Part of a small language model's weights: a variant of Adam for these matrices.
MLP neurons of a small language model. Each row is named by its layer, matrix (down: output weights) and neuron, and shows model dimensions 64-159. Each number is 500 + 50 x the weight over its row's rms, rounded and kept within 0 to 999. Numbers have three digits each.
A block is one neuron, or neurons of one layer that tend to fire together. Before each block is what it responds to, as a language model described it from the Wikipedia text at the highest values.

Responds to: The first closing equals sign after a wiki section heading title, as in ==Personal life==, ===Critical response===, == Cast ==.
L3.down35:424465438560590527555429498444556515539511601442455523545432487483526497482556432509506561578470602468590389505481406488546554550494585603500483548550621509535496373546516437528474561556467530520491509572474443563565546436549510460437501580570440474517612531511471471487557478496533542510
L3.down94:514497521551430500527498497478529451562509503469477451547401525483518547511429514560468560476505582699488482469555445515500534650377490455495456480481615452500462512556514514472491526538570501438498575512422432439574512386532476487548522471532538556520603495525430612422554589469547605536
L3.down96:472452492484490504585444436524470514541540536524487557537436538533474476487500389458485457575453646585503516564597491593448557502547502543518499501556442487607518429533455467472441602413455422445421469527537462518542519432499446459533421533501462434632462465497435541456527655563555554598
L3.down472:503543380493588478588473594479595557515453442499479500443506537490465535471489470465537501523602425542436528480490396522458369600521372541485478593462422455414521463549543479499505491456500538438446453479508606451499475473515603481442545394472414445441480518426605539535505520523498543514
L3.down696:468472547547526579500513495483556487479414488586504542446468463481447527589577561521409517524528535533457553455413499455563518410478495518506478479453624494537383430519475511593557458482396474498593468564520571495511420562562515542529567475530540564441589489484417466509478513455487458621
L3.down697:491416418463551537454448460431459475482509539494527547531530535554447487584477513542542485554517455418534427533476401458505592489479520555456479533511467507525525532464457517497607474525454446504461516508498506489522475513508468503565441507488516460516468444504491501523515565443511520462
L3.down701:501455490518484519552506468493513418536462443416548548596503454442512519553474480504517428482479510505483510516479516580521374539482434548476648559625573564527478601474536500425454452565420558483580505555390468530423512456468418450444492588492521412382511592475500509470553502452430538454
L3.down820:488500553429561519529500542537533464479504506520462542576441549501523479505434498584518446505491428523502543444497482427599570405620519412556438490407608492542452546638441498516371520504584490557440433539565484501565534427529571541477509513477462578420431492511455492520463481470573516507

Responds to: Mainly "of" right after job or membership titles (Chairman of, Director of, member of); weaker on digits after "(" and mid-name word pieces.
L3.down36:500443523527516504536455501463482489433507606523443482349443464521539615469532534472513418508573548433435548555461485469450607507501523561439528460474387553449496537435496478543525572514437482476534442462515443529494538455515547555530527524424471479514624545438377450491489545548596477462
L3.down639:487533513507427496535498523530490510542483441440546555501484427443501527570489523446509511607552528531619490505508499535518487512505562462449527479524448499549494462543469495354526473500573514459409459480463483475398502462445526538512469551521564489499598544478474427419505491444617495496
L3.down727:428418465529475430523354525349456448560361441567412488498597505501562486455544392442474577436603450554480505413435487488524542483491519597448521556493538426447577495475541500533533506480484413475432471542489549495473570502484495466511543458520533564581534522444538498452483497520421590537
L3.down738:446445486594439531443515548451467579519562398532529532524557455385450508450502461429506488543508525613516515540541431490501490486525475566520474572485604487495543551491459566476568586478562522481485473590405518447574381506523514550453488480518549444550452415494475486578509477379513555455
L3.down804:517482413577469400537478462522524469524360438472525475462511446540531416520476500474548489468499550548479489520535520521596453471437484528500421514439520506500508479510596442425472504479534496536501509472394490522579497518500512548464484464565527463577615611540488556553509434484529495464
L3.down893:454569483518475467505516451405520577578473521520517523484482556513512548509506486507491409483558395499506574553537524504508542511521440395529549517513492503531462535479572441496480499453525493482415478471531491479502436461479438487529525510516538494550503524551556473480419496477511498417
L3.down959:504533473591499521559469554527469483527597509522521472485474395531448447493500520502560498536617522521484547521555507423416523482507558493535480386404412520476540513495452539506552511453500493497555456597550501549531431500540422506461440506469475465591505467468569535503495518561432590492
L3.down997:489602442467481478522523542457514534572515533459498559546536400443554525428552459498508474428433490559550451503541557522490431463523457424486483459456465506501468489505531549599487373504665444525507497457564494531549470433515637541471458504551465550530413542525434591533508479449410561480

Responds to: The word of right after office titles like President, Secretary, chairman, general manager, commander, naming the organization led; weaker on scattered name-word fragments.
L2.down114:492498524466594533522470498443447531559523569480501555467506477497487575505513483530509506459478438563498500523487432513392563506522498543577511525473457434511609471458451524529418475582563545383448512527447482476564431535531468521579507365527475397450487519483411580532464599582524477433
L2.down253:527472530450483488533531409555452598530488521434489431461454508557571535577443523487532497505434495492498519418408525422456576512502522469440547547562597542592481446395568547594472552535547534558482510450494524617539454439548510544505515530570517552538585542421511499464516456517446542477
L2.down560:487479475554432507452453531490452543435524491605555501601538444566428458562499609525548433518537443501532459511532489512497501452543515401481453501503485450433542483445443569501436590469607469439444536515492596567460470435494397535487556522484522393498443528528497433458472441535518442581
L2.down599:423535394524541565519596493486539499417522595534495532414439486507578466479526507467469477499563524573577441553463457479564491526502462564495472434470490510468541459477513456543482487473532482480581432496435523535546561417452528518458552439492453541539545518528452474378559521451501501556
L2.down660:602517525496491477485532472553417489509492499481414508587423485399490471578372518483453480514512427569493538458565447461577498411599529528519524417471562474555469593459457502478555585495482431539483537534494595486531557503487366528519513475511521574556563507525487662476479517505455444511
L2.down789:544456530450551565496497546480453537538510535541491471567453535481553546555507513495471544468454546488482475481514530418570539499490447510342429470497549483489379595451540547472648545456462434525550514465459531476461536445507416470495559508540457451612535524552488516481558649526530447566
L2.down870:571567534553542560454570599430428481498499534409444497561464472398514453463450511370557508483596523508451439587417543602458542463413407484445478551392456566507510516459424513468459558494503559550586575455458545511554564455541469602494469548544567541515456479497509532519522517466541482541
L2.down872:557426453482482501481380505433428442466611530422466479485526436484516500496414514465586520457491561469440501531474494485514511471463434508655510489484417705505519556475531527473569501554556517456496541517505545433447502489524426470531482458473518491527531518465460441566508559476456489565

Responds to: Short word-piece tokens inside a word, right after a two-letter opening piece like co, te, ne, res, mostly in names and places (Ne-ui-lly, Te-ane-ck, co-w-l).
L2.down140:540486477434454507487468591462487490530449503419579522528413548539408566465526511525537510408505461486502422444599557511526551523620536432505467415411458438564552464483576543494549555512462482532530506469528522488462522498563495468417556447530511500518545549487452520479513450434547515548
L2.down154:499551553574483534516588457504481477496515523433486444495522417514457399527469543439512460566543545467497544546479467478495380581510510448494542541520398422568470512495453464582439421499484500536548461473484564407495471567473496436548478464478552531480591510569434425503523501450421558545
L2.down199:418469482487495465429595541482567456567428450542519564476511614486549485421465503472603470517515474558368431510578484447633488529486458499464500450465542482545467500528594570478416500428549549598532462478477550504581588462470541377466539408514490452593412583509490529391539543568603476500
L2.down244:395506406573431463451445534494651522587550441478551597487536428455518480533567550503622428572520529491532580517506589517604450527460569456515470492507506507458544473535362451513498642463436393485504499634502543455514503476420477602498442479434538463369506474538487550546527470445529608486
L2.down490:441388491500477497497358523575548476486562469494519430604623503492420521537624528516525498483516481420472538494519550521429498507574440542518489575476451483502521551502509499486476506563529493472509490485525506523591461511519604386545540487527498501439481446522584461456415561557535405570
L2.down514:461460480455479414452485564479447446515443544493546517515570523466552582493573484526515509492537597571584480485475503478546449490504462520492595549565390535527433454549480458532577579464511607544565465490498550516573450587500571587417460457502480514482514474523545516557481545472590446525
L2.down891:468512525436576523430480499549502513573500499462492492493549530504554526433515512523400542597548525495459466434529526549552502457394495540492483580555394429553458443502508495494537552399502456600517481503509600557511518586484563576479518479551510591469409504505434458512471474432471521489
L2.down918:592442451592511458446485488543503397496519458514508466487493404468510535481437482603475525508435539524615501455498562524464485488503388430492585651469529521471521598529485483458502571429500605394544588513382566521522508585482509481406464608445527527515503544543472509499507446523449491566

Responds to: Early or middle pieces of words split into several tokens, often doubled consonants or Latinate stems, like cont(rary), aff(air), bo-tt-le, O-ff-icial.
L11.down397:430481380450459479578516564402501623450505572454532421509562481440528490557535511545518583546512505485541523490502500413428487456556470478468511521494468610489574544494502454415545461497460460444482440528514462431486437526447454494570468405561403434439488520483566512491544520548485517586

Responds to: Closing = signs after Wikipedia section heading titles (==Career==); also venue nouns and word-completing pieces in narrative, e.g. nightclub, store, Club.
L11.down808:497563519414501534478555501495583482581513524495445426486507511453440537448544487497519533545446497482458514478591506547414452501567503590574545486540593573474450506465492482384384514423577507433508480543493448525506577434489484540502547547464524546416430624446493479524588504511577473474

Responds to: Closing = signs of wiki section headings (===Musicians===, ==Recognition==) and hyphens inside compounds or double surnames (law-enforcement, Sales-Nunes, play-off), plus some word-piece endings (ABBAesque, headlined).
L2.down12:473506464507464372467478481478539418555498581452552485568508488447534496452449509490486532465568476544422486427479469415482519573346568441490475467490580622502541519416479531455549483458511433616481501568486470439464544515581497615524550490522523415571497455512477499402481554424471475554
L2.down291:492526430511417451473515494486497458569482454507440484495551452484453488583473443471435551413490515471509588511479474463530529537511514487445408486541473447475499554484456565525447495493553457495588456564435517502517416521495550511486496403572500474577534497490505555499500606466520487554
L2.down474:559529595528507645494484598527409478453471556519544425490502545541528484564520429571524431503485491513517551497510480477492570557512615433547527430428401567544564476547555534503420502439547512454456490411459484530410573501475500499544508441560469452479451530400546545540437558493456448497
L2.down663:506458442470446489519438514486419504457468478475481584560516404476504542521434561546456472458518518519500480510424584535546665459439506490378544476446469525551472583534418536443480541552544469526568448512512468486462401573545464598521444576455535548541432461465590431497455551519457505513
L2.down774:432534511528552488518490578548447541520524564450502491560381539514566544349457407487477467541488484594501553495512469572525448479498529477438516539596396511551495594474492386573551487574558478532554588522448497473582535477492611596521492478494467500503514500467539540523552483530489488595
L2.down905:493558480460489507583421493490470560484474446540561522512499503536530584544485564521536497487445560449507523479513414473499506565384488541455480406491568569601434538499488519504479420497592537552493559542471548549540498522503506504504432481463468597443471490376544486447461550465513403566
L2.down914:513540562526506370479478521449524510424487531417453493476452505436487521529369483491506528563489432532498481461431435468460441514522382474539504590463453549513456555538491503501453522601555535428429507527619525568501490614411540498576542428488558527472407607539507579484506552480394451509
L2.down975:434562469499505600474478461504676521471468455524459451598533511544503496525462501542514539407447534501548566543572527527512477391530433502531527423459463424513413505502393470501489611430466528467520545503440491481588498468510507512542446587583594468512570477395470513407518535422556462605

Responds to: Prepositions, commas, semicolons and table pipes placed just before a proper name or title, as in "Mayor of", "Jack Raine as", score columns.
L11.down183:428428393482572451520540559505707499465499481456456485513496550467537506477410507546430491525516501500516545479453477511505492413592482433544458536531817457524500484481474433476458585527433480455498492526499539434525479541533480487491530516510516543656537543489510414500525487524510435521

Responds to: Word-internal pieces starting with a vowel right after a piece ending in a vowel (ee, ae, ie, ea, ue), e.g. fe-e, Cypridida-e, Fra-uen, Le-ap.
L3.down150:408477470469557480493542484490551612514414500513460507413543549445462546515532444567527511547587544522497462405446441513335499469513417482450544467458483566564387500465544474462537525573469549485505485467552487543523476534601520502489431531529500478480519450583439518496525451440645529588
L3.down160:545576539453486550476505476492434466567561585519513511436476479524589522519446513471487544492472509442468402465509561452460453592475419563494451515400486476520492520452530504488461532528465488509562487519571602519475491520589444536509575553428595526445479515598425513440540520524518454445
L3.down291:525535541440525423488495410532517565561541469487623501560438449507532540504456541474487472519438454493510529460475452618470533516526447447475524538454477554480444527493541521577508502484571639424496477520578446471491476492530482603525471473474566532549485615518486516528558480535568509486
L3.down567:465558590547557502519551573504502505415487530528540587476485498537555561466502453447446491489576519553479433569429566552427482497473470463506392435500661515533569510512438582544535507513502517532572405454513479562492421600590491546485570516453463491533537465484391454546489490517527494505
L3.down621:554485542480494431540506490522547472491582516485488544527480487601461439414565557474553472566517531563500617491413411600587492503457502470464576429526432526471601467433499530420571509503587408521499388513484506520567440518590485502530506521456505401563551556540502491548437530531412495438
L3.down635:460471530484546496554533492495530535488578512521537474519576568608478460503530443574555500550389498466493467439416443512610467553529475483505509454489495469492492428497443546504480511620514530470485511573524523435452524559464525499565565499472477543454516459391570519456405432610504480497
L3.down715:548512560542431432526581513499530434480515475474483543479558540545583560482446448475636570452476451575530499540506502521493521521533491406589522523452496493405535466476544523546430423538490496552546611426544433483567530560547507504532533494529445445526607457555520512461498457547479446526
L3.down989:541529506424468466473473663516425513504517503479543533496562518535501482519429436394527568444503487537501516523532543514435495445547494575555492579497525472589501416470450613536503473560559448439549502374510539481543536532441370535456477578494488438501470527569462471564564585458508522463